Weights of a small GPT-style language model, trained from scratch on English Wikipedia.
Architecture: LayerNorm before each block, rotary positions, no biases in attention or MLP, untied embeddings, attention and MLP in parallel.
Training: 345M tokens, 7565 steps.
MLP neurons of a small language model. Each row is named by its layer, matrix (up: input weights) and neuron, and shows model dimensions 256-351. Each number is 128 + 32 x the weight over its row's rms, rounded and kept within 0 to 255. Numbers have three digits each.
After each neuron's rows, "fires in" lists the words (lower case) most often at its 100 highest values on Wikipedia text that the model never trained on. A number after a token or word is its count.

L3.up1277:145152210120132122149133176156106191161098080211155148135105151117081149204139144140098170156153135118102158112091123113111102162068099108129146124158096108136129119128084161079117128113150064149119129076126143157079157092136123098196127086140123115135138121121105112135118103120228095047
fires in: "of" 44, "in" 12, "at" 12, "for" 6, "received" 4

L5.up645:130072155118120172139111149196130128153142148137113142128107116095128114112094067144069169107065135134053172160141136091174152146125107100156128101127122071126132064115088146137134128156130133103139133159103169117128156133128157166143138096143164068098183146029136162147133097103163118127
fires in: "well" 15, "very" 12, "most" 8, "best" 6, "more" 6, "able" 6

L5.up603:123122175123147110124124144154156134093130182164126110124191113163050140100103183190104134114105112082152132096130126117148060155142160105142114077142104138148141132136112134168159109101191126139137139121096182161081069096164153124115099164116098067152138155141116132188193184129126112165
fires in: "with" 15, "as" 11, "from" 11, "his" 8, "the" 7, "to" 7

L5.up473:133100155171135132168096127121120119149119102137152115124078147112077115097078134117084139195139112071035157066100136120138057127138106097199129071084143123082200129123077172162108113165149103169157098112182175125117120125132175107121116148148183083164146155122116149145175148136115074128
fires in: "the" 37, "a" 19, "his" 7, "oglu" 4, "her" 4, "no" 4

L5.up89:132152117144135130141181180148117106179109100211147108116070121126125116144133213205136141157134096104091098129129161124157126142109158131095171136147125140117123135160083125165088126080164096227119130192090122158192103094117106079175165105134126108102156109139178107184127205061201087104
fires in: "with" 42, "is" 19, "in" 6, "class" 4

L5.up1197:137170182071101155142158150136146068168169152155164107138107137115078099062139197161051141109138111157114133122166079097161092205072078114151161112156122170091211094154137133129145161104158137132108120104154150164192119094107174110092090148148145118163162163143127101163120112079129163143
fires in: "first" 48, "also" 8, "then" 6, "second" 6

L3.up1441:054096094078187154158125172108051116181121099149142144032101135083159068117174144093145120112129108128155149132167090102158130175153099101168137130129193162135144097102110156063117160092143153127153137170115134135111161107094105127097188136146144099140135062175098109215125174077163095116
fires in: "of" 57, "in" 41

L6.up741:140142096163155144175172112190153145125137142188119090102121106147095139135134123166109114136096080103103142169119121166135098085145149108133055096156132102071085079121085127095131153096121078106202076092111132105112120069148191081132106083135101109114166171193159068159102127110099101147
fires in: "in" 12, "2" 12, "that" 11, "of" 9, "league" 7, "1" 6

L3.up743:070206193096100162114116111094118127195163113134127098111191145155124153111150155158138139109051125097163172124167074089109109199111132117158131101121120080156169099067105145132084140064139147187119142113065121146120115116123120117131184097132139057136115123124083119163176153182158131121
fires in: "under" 36, "with" 34, "for" 12, "to" 4

L3.up1314:096118151188150161139160147145087090151106156166109082100125131085140141096121121117121176114149115137067174123105085084152119184105132105103165140184094111147138100114109141168123168149118077112169144090137157159049082123152166116076220154086103128107110082159028083145101154126167072150
fires in: "as" 44, "without" 19, "into" 8, "to" 8

L5.up1309:142132142110104132153079166216101155211163134136179128061171075143082118127129149082124205116104112116166184133158108127135069200113138158129122121129201079152138134107099075139107118112150090140169120160091169113081081169138155109143129103129130121155149163112139135200150169097148109122
fires in: "at" 13, "to" 13, "around" 11, "and" 10, "about" 8, "over" 6

L3.up1087:084120144088112144132163155115119137185104092159142119053172121095162145076125192151105157111112110108131107201151043137137127112115160139148121137120127120147154122149133139168139163040151104116133132135156122161089088133113113126114161159169114114121106144131074084149111199125159092171
fires in: "until" 38, "from" 29, "since" 18, "before" 7

L3.up598:085131146079160131131159121087092102100121114131172149110107156118157138114144121148053142128118105106107142180147117107107137123120116090137148102135149211146106103172140171118138079118135138098141095066122190125108119107151147094074112149202142105119161101143116139200100141049158174150
fires in: "of" 95

L3.up488:060107139120154095124181115158162107201102122101054087121094080142077110075085162170086084143137141188122171157114030109138101180071076124172121142085110135131133138075032152152187151123203118068115156128130133158176099120133112113122075136121122141123096107132108138158112168125136055177
fires in: "of" 30, "as" 20, "at" 12, "my" 11, "his" 9, "that" 4

L3.up482:104195098095075176132160116117085060146124143134118055063159024155165144087110153140169140135138142117167117082146106070115142130118187145105102158121142144113127110130084086104119171101134138194147132153127126204139123109154075140112165088151156100155178139160094101143165194148113158137
fires in: "on" 39, "of" 38, "along" 10, "to" 5

L3.up507:149143089120150140158118136140153127149112094168151119168085115109122143158093156198076153131134095086110212130142130142138085147075108094124140123128138059141156079127083132177148148094136158130127120067133102171089085100202155140151130107156114144144116111148096138106157199145155098144
fires in: "a" 15, "from" 15, "has" 15, "his" 9, "of" 7, "at" 6

L3.up814:117199180094172139158105128173092125131136190148154139081119121122122110079095155100130102119130109108151136168188066111124102159115130136126093145112117062093135099122130090087105120110134139123117117153126144173076117096173146093087156134114199091141154140103117098126173145109106126127
fires in: "of" 60, "in" 20, "near" 11, "at" 6

L6.up384:174084173128119192104158143149112106171097116169084109178131117122104144069091103144142168142131131134121145103089148102122118151146102095166135065171177117134122096127032147155163093163129094157113105120122163096142173119118198079108169134155146082113114116074130147134082153043131094139
fires in: "first" 22, "most" 11, "s" 10, "best" 7, "and" 7, "ever" 5

L3.up945:147175126191148132158142212100117109112081142144115057107090116193111164104089170199159110195132023075118125109178092139148084086114106159149093071174083077077158140106136071196120122103138072126146085110122135147140080131142118117121145126117138149125095168128214072102113163100160162189
fires in: "of" 55, "that" 32, "in" 4

L5.up1083:126190154174071142147126132134136163079102090126149057130106112166131109069090086074143114168154094148029164094158131134140146109114141129107105162147122138087130131157137126135138171102203128183151115135086142134164140121112132127160111131138115157107116153131130111134120128109131113137
fires in: "to" 49, "have" 10, "most" 6

L5.up634:154145146159122142104109134134191129138171089126096098132163087144063126143104078177149132096125111148162133082120079067107138099157146109158143082167060122122126119117094134182101160164134152137148102141098145181136115066108149076066201175127177133121088132081139136164124172120150084191
fires in: "during" 29, "to" 19, "of" 13, "according" 11, "along" 5, "following" 5

L3.up1481:138153224141147128127099138098108096147080132176174126106083084104120096101127131129156111132081103108158108121150083092134085100172121136127179084161088076143162099163114074133098102123124115097154136186101145151131123104123109151060218128181150101146141119099146074164154128125196165130
fires in: "of" 70, "to" 17, "between" 9

L6.up900:069110181186119129156147163114175098134127140121108130128152099094142131066156161153141112167093080130162102153143047096148098201143116149147117147178105114075103128045161129119201181071128178140102119086100126132053114115122164081107151106137083107108156183119061121169147157155114075123
fires in: "early" 25, "year" 13, "mid" 12, "of" 11, "late" 7

L3.up1385:118185118176163137121120136129165128115127184083102099135082095150080111129097110140080117150075079036061162083128093124145091133148112147150073083146099114109188087078111137160189164092188119086155098169115151149133109102142120102143097135063139124082109118118154120155107142124141138134
fires in: "of" 89

L6.up4:119135087098208118119119120170172103165139105150146096130147171105089177083098133166026154134116146079098129168051085158121100151133131143133101136130110087144178112185094132195186098120147163115157079144057112148118111083109154150107115148139104140147137113160099156157180123098132099142
fires in: "of" 20, "one" 18, "with" 8, "to" 6, "ii" 6

L5.up233:137115150143197120154101159132095121138139112150123138099115138104128097163097143115078177131134126086122123152177117135121121139085098065169116084147183173077165112165130090108136080116106117115168110145134186143168177110122133110069133106155116105148116066036131118156137168086123128160
fires in: "the" 23, "main" 13, "a" 10, "its" 7

L11.up1203:075150130072094082208098138102175101125131092091058074145100133122125163146125104109119158192124086167091108140174099132189092181093102125159133111147181128062130135128116135141114163122160106123145094152168175114128148105188113166121119099148164101174149106128113128168101087119131142126
fires in: "the" 49, "a" 7, "and" 5, "s" 4

L5.up1218:132139095126152144142124101131122111123163076181147059162081128207137104127123158140116165198143088098102127162111102096121117131137105083102125118097140150161124075138128014139098156129126149108130156129106165154160118114116171043127141154165121119139164103082167125148125191061108074148
fires in: "with" 28, "is" 13, "of" 10, "has" 8, "was" 7

L3.up596:179133137165142147135143115140153107114084107127121106081122127135102150128136123113084133148114107033118172092177061164086058122095073135141109132109083082104174167150052137141177092132175106137152092135109134169169124132146121094132080100176162137061112140138156116128087145112149106152
fires in: "that" 49, "of" 22, "where" 10, "it" 6, "for" 5

L3.up790:098095113193152171141130131171125110116118179118188066115118190227100088150130169174107154153158082089136096139118137130173089151140120087182080119150164072126163115101078031125114108094136092108136099103103134120121069087150123131132075128164143151135142138167136106097193169159145078172
fires in: "a" 35, "of" 15, "with" 14, "as" 10, "that" 6

L3.up239:064159135112099115121159128181146123104132135197184120088121108106151157136083175204159124100070117132104117127155116130120186130129142114115106128137149125134117097166155165147144165094132125155161098112090099182099096076144092161128140126111137118134081151115121182132117199158131142154
fires in: "took" 20, "hold" 8, "brought" 6, "holds" 6, "takes" 5, "retain" 5

L6.up1443:096151175102127092158133137190064128136129111105138076129120100154071108138042169153107138082178094159132166158110071086121101136073142117116170119122088107115089099146040117154101149113161100108138145176112174121197070132140095144131143103071154054153135176133157098147121167160185088130
fires in: "to" 72, "on" 20, "in" 6

L6.up218:154068115113133124126124114180088102157150117112107165106101088207085116132073137182140127159110141124095169139088143109185156128115136085099186096121158127127103132153153097150104119117121177103116096172140202122076164103168170118136200086137149121134087107127095130186125130058160168161
fires in: "not" 66, "non" 14, "t" 10

L3.up1020:177115164094150116119162090140103076132085167171090145080104093149125104109116140159104118102117120166131107190130096151154085186132162034185132109127194154149125124155059174073145167149133155116142112159103188128096127106110150103115145138175123117149107090096121101153104205041144143217
fires in: "of" 98

L3.up30:210105132124140107105129148216103125204108094119146090133130125168127102119116159097145123100152102141185107154100128128112057166162151078121117174094161128136148144175079126105179203139159122124140111094130141132085169126117167138108190149132135105087106131149114132150133160092089082135
fires in: "of" 49, "most" 18, "among" 15, "are" 6, "other" 4

L3.up672:142154157094099141113059160187102048142154136173150096127158125101137091084130150116133115121160099130092095128139135088130067163104049117110136150141145145065112103140179093132128158125158127144094119175107134164088142105143146073148130201092157083194120123122189102131177156107135098148
fires in: "in" 64, "at" 16, "during" 6, "north" 5

L5.up1422:068182160130152126149132183209123133156132161076097095061099132204117140076165159150122152119089109066151088120136043100136095176155105093112084124184113135100154097089063054185143103119142090140129129123132181143126113093169138117139140167152160083131147122118146133122124125106184121111
fires in: "of" 46, "west" 5, "about" 4, "east" 4, "in" 4, "at" 4

L11.up272:088162171046141111131074171155124059140114133117073141068141101218113125149126154147130102154076121118115149119180089106174075134075144140177182098112176101119127132140124102138062105115126141118125095213135079113147107095099140121072194117144128096152136090167112118186150196140143125097
fires in: "al" 33, "in" 7, "john" 5, "singh" 5, "of" 5

L3.up1077:090076099134150121133184113171137139108131079150121100123109171122096137145136147157152127105157076092094090082074169082142068203136125124117154114120153078149130121128063085145088248136140158151123114141099157144101105131079116092122187030074127120086098132066081098159219164153170054125
fires in: "to" 54, "and" 21, "with" 15, "following" 7

L3.up1326:067129124125147147115131043152086149167088068144205069077084088176148149085138125149117161165081120104054122135178102158096147163159167134133093140123128133142098104132073080109103139120109127108129117178068186146123094099122223127109152096149157080183224123138110119138122147135133164215
fires in: "before" 25, "by" 11, "times" 9, "of" 7, "without" 6

L3.up497:128206146098152094141086096133113021155149116116168128091135099144118155121106158110132098133135117149130207090084037119149132161147134114104122122128110119142181133123090160105101177076110137163108113140120109155150122111115152105168144142116171097130080174139088113126153159081149128121
fires in: "to" 43, "in" 17, "by" 9, "under" 9, "told" 4

L3.up733:135168058188109171160186166117133118170172083130114111140065120138143079113156191160141179156118086145066144163157126168127082149133124090144116059145103140114144129123131153118161132161150124165198099142121196124104156103146194144126110134147165142119147151089136062177168153115151090122
fires in: "part" 21, "each" 19, "division" 9, "the" 7, "gf" 6

L11.up839:153109211135120167148066116116164106113147151183117131133139102138187173096140086114102157119082145138157135102129128123168114145139177121136121108173147112105150072128094148157046091086090148141143110130066152103130119086148177053121147059147166115163129111132114154163175185112125109153
fires in: "0" 85, "1" 5

L11.up791:148145118087094190194133158122106154166151113079140065116123122167112097143097146187122121151095121104094111158228066104180088112071068094094115109143135113136128119151131107118033126123176051112127095160094170138148129123165122112056158101108154107114147080114147152128158145099171169143
fires in: "a" 86, "in" 5

L3.up845:072167164145151157134142150099081101172123079178145126002114136183123142135124173104144131106079090163142120178184085107118140114147129120151095113135093111116126132082100133102110132092114083166122103107100094164099122110134118113119160124143129074102140160134061124167142139113145153157
fires in: "by" 38, "in" 21, "to" 14, "on" 6

L3.up337:124152121115111163120116208127123091177157090189139123075134125134153099052150165149109139083133102106105145157195069098133116144164096102120137105134096146098174106076149188094128180096145151089210114121117196179088055102095162139135138167093183145124148094137164108144155152080143114082
fires in: "of" 77, "for" 5, "all" 5, "the" 4

L3.up1512:126088150169116125135120179138097122149129051142147068130135099173122066160142129123090199073124139084149146110107089096073069136146164094096226158127140136154186108092072136122138132191145035146175090082106146164104139102149159140125193145115119121168201112106120086123099174136173076115
fires in: "of" 92, "into" 5

L3.up266:153124141196170081119183166186135143160097106174104057042111134150127104191109173072124207089182081081130096173088089122110069159176173119144141161123138151131130110092124125108135188106124075136107154114118175166099089114125166056077176130161123138113215083124116093151154170097159062095
fires in: "of" 28, "as" 27, "with" 13, "which" 9, "for" 8, "into" 7

L3.up1202:073173125131122185134126197115083115157101110161147078047127057110189165045148157161101140111096099061145108128180088103112133105165154122125167113142129188083184084126089120165146154091146122168161140135116195164101148135122130140065136088144169104085112131105142090178116186086146160084
fires in: "from" 57, "to" 39

L5.up581:114057124106157120120134148173149135137233089141165133099084133199111090170090205171115122132109105111129158187123117148140132140116167111113133128059149078084143111160101083142117111102143141119126160129123158149115131100102141182178169076101118073106131149155136104145163105115134091178
fires in: "in" 34, "to" 11, "of" 7, "not" 6, "on" 6, "never" 6

L6.up1064:093139168124107147160143181116091090147167179087088025141130143145108069085117170147107156121129122114102158146127150117106103185053100096146108158162144161088114102124108084153183163113136148166093123089120169141147090133140105118124125163118076133116143112136123083212130147113083120156
fires in: "first" 14, "1st" 11, "second" 11, "third" 5, "19th" 5, "16th" 5

L3.up191:148074176111097113118179118166140126060204110098145101151144095130094075125097066131087147126071142115101158141115109080102144133146150104101181125159143096094161077129075117175141204142139136131194140147127219195087142110122120135073196113119128119131142084143140139150140124110156118144
fires in: "not" 25, "of" 17, "to" 11, "t" 8, "non" 6

L6.up556:138148132088128172147123193134088146119109107183106146077109116131122165030148179112152109118047109142184125114245084078109157120087112121092181155180132167140159131105075112128119149171149066156094104127097137148130124120156136067092167056098131162162118139132138161166110175121143095135
fires in: "to" 65, "mid" 6, "early" 5

L3.up987:060134127122193127154100094113138085117149139084123073057133145116155100038114120101094145182129116166147137112227094084111091149117092120166113138127127138120112086087108095158124171149115181087087121125122104176143087098132128091132142127105134126165130134104106138154199089124124049120
fires in: "of" 97

L3.up1497:159077103110145105118128146159136141104138163188114085104123108076097097070134059154051185148062117117053153121109161136150097250156125126109134114113127175080156090155137127078133166182096179203135114089073176111098082104112181123068127089168158113131148157089156140137161170127137088117
fires in: "both" 36, "all" 15, "increasing" 5, "these" 5, "of" 5, "between" 5

L3.up1304:139199112147083136121083179139136097158109124172164129164057103111127157071128193187128169159106091059117218171150090171164031086143121106156142125169110064152144107150122052120108130128144085124193106145068143163151130097152137106091156096179130118093163095148165040169082145127168163124
fires in: "of" 90, "with" 5, "to" 4

L5.up1174:151108194160154102082126171162087101093104140154114136129113078131140083050104170186068134116106153049147152107157054103127092131133163107172138118097166133177122106145163065209145150076130150118163121134107172153108082105127091132142118112172065066059143154138172147134085163146140153119
fires in: "of" 35, "as" 7, "with" 5, "than" 4, "transit" 4, "commissioning" 4

L3.up783:139136117171088104114131111162072160142152117142103109122051088105106110098058116140062102124056111147116130170110128132156137085131138109184167060103104104137119125162107126175145197135086138148145100115112184128145162136120187094122125126110160120160125151114169225104134134101137151202
fires in: "it" 73, "they" 13, "them" 7

L6.up1384:075171109116102191144151129123115116148154161170120065105126084141179147117139160138108151089079071113146120109153094155121132171078182119155154103133145101120142119128144118148083119149121139156129128100084204148050121110132167110056146100156143079135142132098101096138187129108085174148
fires in: "for" 40, "to" 13, "2" 6, "through" 5, "1" 5

L3.up1388:176101170141132178113132124139126103080091119148148103106114050165127111135114136132124094180091094143097207162154058138083097145121160070130091141129105147108150119097043135078171160112118128085150112118123150160156119090139114093128136126182102141103113119109166096181105185091166119212
fires in: "of" 70, "that" 27

L3.up1090:117116103064117176155144148119129063080156165138131092063107110097194141093179081125125142106081104078101101121188135074116083176144087099138140144144153176059118099114126140069112098061128171160139102152108149135130107091140166113093114096150189126152148131130075186163157151082113124174
fires in: "of" 53, "new" 25, "the" 11

L3.up284:149171128086164095108059109155150122144118133119121064087176164139119139145153166115065153088110107043135106113122123147179022202169108095094099154151117092086181077088106125097099122084136144135228123132056169137105087113141129123136135139091198103155203120144141114168147197149133141114
fires in: "in" 38, "of" 21, "the" 18, "from" 10, "on" 7

L11.up767:099174155123153057200105152112149151117100175096161117090073161139149073089142102172064108118118124114143155110134131143186089110145138150125093086121168119071153124125094123157145137158192090189182086084156107105074126118135120080098144113167162104186128138099120121165129134087125132116
fires in: "jr" 21, "a" 17, "c" 10, "vs" 9, "s" 7, "f" 7

L3.up543:147117152098108126138180138179108166192160062128100089110155090129095122082108090117100129110105124093057177128160079096117095151083101143164121114130108131160127102102119082079132162150115126141113158129133132198121136159136159087144099151152132102164122183132047122170193157119103105154
fires in: "at" 29, "where" 10, "such" 6, "so" 6, "that" 6, "as" 5

L11.up718:114132153110093182147155163172143093105143104159133092081089085104080191070124145156138174163112117077116155127086096129103113125057169121145128120197170085149101115101052116158080151114132177135147128128107181137105083142139086160117117064074160123115160175137131122148161118186057172100
fires in: "and" 41, "the" 11, "to" 9, "in" 4

L3.up1446:145165152111157108150162137182103077138151151157159051129104184139151126137104154139033155191083111163099122153170104127105138190153132128171118070142132185117136090130040088147122153155104092164092091129062135131105136127160117141137129105150142091147139073140119118146140163151131033117
fires in: "of" 57, "to" 20, "and" 6

L3.up1049:193139132138096094139089094176134109139165157103108127170136121150131133098092115138122055163069091097131169120216142101125124150128094153160141112117101060096098102113155089127129202187117164076140109162103212169102131104100159073139155059107161131133120113127112110251162180105156159119
fires in: "de" 19, "re" 12, "never" 10, "t" 9, "newly" 8, "upon" 7

L11.up847:102136178094180150151138072105185130161101133138101097130136108169163156121150107156105113094125160074163133161099133152185119126170151120137123103095161115106130082092136124113060152108141123115159157120039179131068087122131172039120162102134158118102111065104131110084171160082092184119
fires in: "2" 32, "1" 10, "4" 10, "3" 4, "0" 4, "8" 4

L3.up1523:127146169114091106158100132114118154146121138105123094130096152113124090141101119143096106146055082151098123141117069072103115110110134144155136100142113091133116106147166101165107134127123103056150132157116147189072075078176166074050234189115127145178123114069134131207202164156172095134
fires in: "from" 27, "both" 10, "to" 9, "during" 8, "upon" 7

L3.up1492:101135113170092149120203125146159091119135069144122085115071128144099059148118101184138167109142124161079150128139146140174135145144081101098147074146113159057136109142119107153083102132129116130180128156092177135162084131105184148127126169129188095123139182115138087149128167115145141105
fires in: "the" 71, "an" 8, "also" 5, "united" 5, "a" 4

L3.up1055:094114142133134133098125113106024117139098121105133128087124085150174138072184120116069119182071111032061104172153072120122102133160154142151105128112164166092147101182103127131144105092169175158160127181101153151096075128120146110102131114208139101112174075096174165159098143097134125188
fires in: "of" 47, "while" 37, "000" 10

L3.up864:094113155158143163115153188141136127115100161098154123079187152085132140126186111137091164094048110067120119100159048153134100145120121129163131090194123159053197072145130145131143150091116131148153103074089175160137151096150127120105156126109162097206147111148112092238202149103152100106
fires in: "for" 41, "of" 39, "000" 13

L5.up509:113132117058151103149126177167151193145132108188186104050142125136078099138102167163104119122103094072109186138189108129080072058127132121112124086138122088075204092098111164077152137062154109126167101127126129175148072054170119101143147171133158114161131112147161150139150131114145109126
fires in: "of" 56, "at" 23, "from" 17

L3.up1252:139150155105154167108111128096083107115146106176160105071116143072134147136128146175087102121104158097128105113167134099155178157127139117110146104154155158066144065163069146121111084105163130118173127086071118208115128123094136162133100109175156068121136131109088143133078167087131168116
fires in: "its" 26, "became" 22, "to" 9, "the" 7, "is" 7, "s" 6

L3.up1362:111055166151109098151158125133130095157116116120132049086040152149106081172117127110086204113145135136096142127097118063137023167166146032122164128116173148115112110112073161153157133145113094061121109116115153132075105100145219108090151146120121111126169087119120146152118149142156125186
fires in: "of" 72, "the" 12, "that" 9

L3.up1266:129090137146115112123164127120089155144116044143117070121095123175117078147068179179156128185131102162123159181121135136166166088141129099148154112116138111057084091163116170144104108091106114123190075115095178135115159106148163167144175149153160088157109133133104170188101100105135096117
fires in: "to" 47, "an" 17, "not" 14

L6.up1528:129147133177111104142181159167112101154141143116161072082123097151121113119054151160098114158117099130073161107145114090165127199114109112193112129160194145106115087132106051125116139140146125160120115067017151142155093142122174108111129155146163108136175133125116131181155173097124102137
fires in: "and" 31, "known" 15, "even" 8, "than" 5, "a" 5

L3.up1223:120111147081081133098152158108119085134096087088144154099135122144122162089112123087177163127069101114154160095190069093134150112129171130122105148153147127088167101125079126116130197123126132157200121150118145137129144119089166163137158141148130092149133133165103178178137151069174126117
fires in: "out" 31, "to" 11, "made" 10, "on" 9, "well" 8

L6.up1295:100140173092051137135131140144119091107117082098115127082058086146139121091159131126128154151135105095145158092199145059138106132091100131142098150109132117127149102114083148131061158125143157146111149115054109134122126097121135085117165124099161119157178202104136153156180160089159159158
fires in: "and" 54, "in" 24, "help" 9

L3.up1297:168083126119092141125104141152107120155157117150163143165118099115142106208131120098151115103108110124146202092079158100114020168151124084100133121129132110086193091108077080099167108219134165113101132049126135135085145093162121088093173079132129120163149088116104117158107155099204176096
fires in: "of" 43, "0" 15, "in" 10, "01" 7, "100" 4

L3.up257:168158184050085126121108149183165049183131119139181146143120135153127132103162137107159172146157112093138160125126127138116101137173150095105190143127145122162180110108078123134119152062101127106166147159129167154081206102075131124113178139141155093100160091142145110126134146093127128173
fires in: "of" 78, "among" 10, "for" 10

L3.up276:068133220130156136110163161064110091132123098192198081101172116125114132132088118173120147109083115122145172215176046101143123113108061097117160112168106126136131088154089134151131164072147086108111143056097150176127076100123149144102143191183156111158170123151109096150136136110198089128
fires in: "to" 39, "of" 36, "for" 14, "from" 10

L3.up1194:161138140153104154168110140180123113131085049081164140148135091163129143119098098170079157128153128154097124106181132105120113121134159065171130131140177091098160124130141120121085092069128192140135125079125138107082140102154178095125160074125180129110114115127141186155164096135164181162
fires in: "non" 23, "a" 13, "also" 11, "t" 8, "to" 6, "more" 6

L5.up585:047126100115087073105100143134120055122136110158169081046112118119091150117147141141131127115085148066096116154123114139114133146102139117102105127132168122150124127153187075117070095114151200112153121172121196132140086081095132122081148132157140073141180130146135128185141125129082102132
fires in: "of" 23, "in" 21, "from" 10, "by" 10, "on" 9, "between" 7

L3.up1300:177176138037129203136106187087102133071193129147184091119106166128163156049167140131149084120061115094125150086144134117109134139121140126099233129170114132137158039098093116113179157139148229166184142098143121194101100096135095130067061107107176094097100154082169158133146147103175132069
fires in: "moved" 14, "changed" 9, "went" 7, "get" 7, "free" 7, "right" 6

L3.up918:135113142126055115157148121139148111181145098138113101123106082123113145110161136090133157143081108127130112128094122099199102155109119098129161160119171109157084120137083072135085156147138148121111089172129114170088139112160173090086218113150133121161142129081091115124134193154133073106
fires in: "to" 55, "and" 14, "not" 9, "never" 4

L3.up625:184172121116158152135116159129161119125107121142148137119135045102134138123163116108160147129114149077113153128105101138194123123122131130110145102131128101112138116155131088092142140084139147100180119096099128126133142119095123067057168091126160134068142088096103129099109095140168153181
fires in: "which" 25, "of" 13, "that" 12

L6.up1090:092163116193149144159124122166100084132115188146098141150160132137135131100100143139136178140098094125145132103145138130123128121119131112139107133152081114105119102096140101098095119089119170144110146099089173141085083095112148089121188178101163078151064070101169097133150186135136082162
fires in: "during" 36, "a" 12, "late" 11, "of" 10, "for" 8, "5" 7

L6.up470:108092112060086159161166125122118153090178075170122118158096043131118126136137122158120099184137106138077119117148133090119123166119092162095124143140104134106175114080136121135090130137131115153136108072116147207116139119119123148079119091166132086116180121154139158136126137118137107156
fires in: "and" 62

L3.up437:139070148154122134157081102191117150154130082171162081174122121125081144067052140151055109196086117147111126156129180163152127081122132112188142102139087085122095144122095113198156146149112169166161085111117182099139177139142111081161113140124134117188118190130128153143133099099169070125
fires in: "it" 77, "there" 8, "he" 8

L3.up618:212110157107149106137125136146127039143105116177124131094128111181127102125133143122111161103155123160134120174109134156124062211177156087160134122129168144141154110133076152094117158178147157120141103105143179156104107082175159112114152101191154114095126127110129100138122164093108081140
fires in: "of" 81, "among" 13

L5.up706:124166120167142102115092166157122131118132056138158089127073154103116127097113114165019190126136108108068167103112126140134142141121082108160143082191121150066152079123146167183106138130174113134192121112108195139131121123131165122067149152116161113128102101133122126203126108101128124139
fires in: "a" 19, "the" 17, "who" 12, "he" 10, "his" 6

L3.up709:150134138095149131132140123159139157179093124181186073107171097175119140152105141157098153134118120052138131177168080127114125216099147143144147185107142112160163118153079112067136136083144150193131138064107149194125100103117142084173128120115140123134179135169104122102171152124138117168
fires in: "for" 35, "and" 31, "over" 9, "until" 8, "than" 6, "of" 6

L3.up754:128110159131136134128110126145111074131088106146189074076159000144125134104076147096122132130109128147115212167141094141132129183157091100107193125133150169180147089097115134157052129096155153114145138155156170173091125106122126124089196106161169109143161180112046116136099186109171085166
fires in: "to" 77, "can" 13

L6.up645:142092134125130102167117091174154148107139132116117073131045094174099088084068147148085136106138116135077144131085197072113102145133109150115178106128112175117162128124160078168176148177151133099134101136120192147184142108122149024097093147101098072126110083102138145161100193060178106112
fires in: "is" 45, "was" 31, "it" 5

L5.up1456:061163180147085142137172145129061176132162151156078091138095108102146067122129179119134158176145095167133111138114124099115137228091122126145115122222091137128110121093159082167156103079152131143126095126155151124042149121133159094100166108132169125128125164068116120175099139140140113151
fires in: "and" 24, "early" 22, "to" 20, "late" 12, "or" 5

L3.up1021:133108166153062149111092152100132141089130099111166064069110075180097141057128126109152129135111114117099209158122082126146128148095138112153121108108225127077166118135126156110102129096119127122190125114115150144123135138081157129085163162210174130092182141114109111154139095084127138180
fires in: "to" 84, "that" 11, "which" 5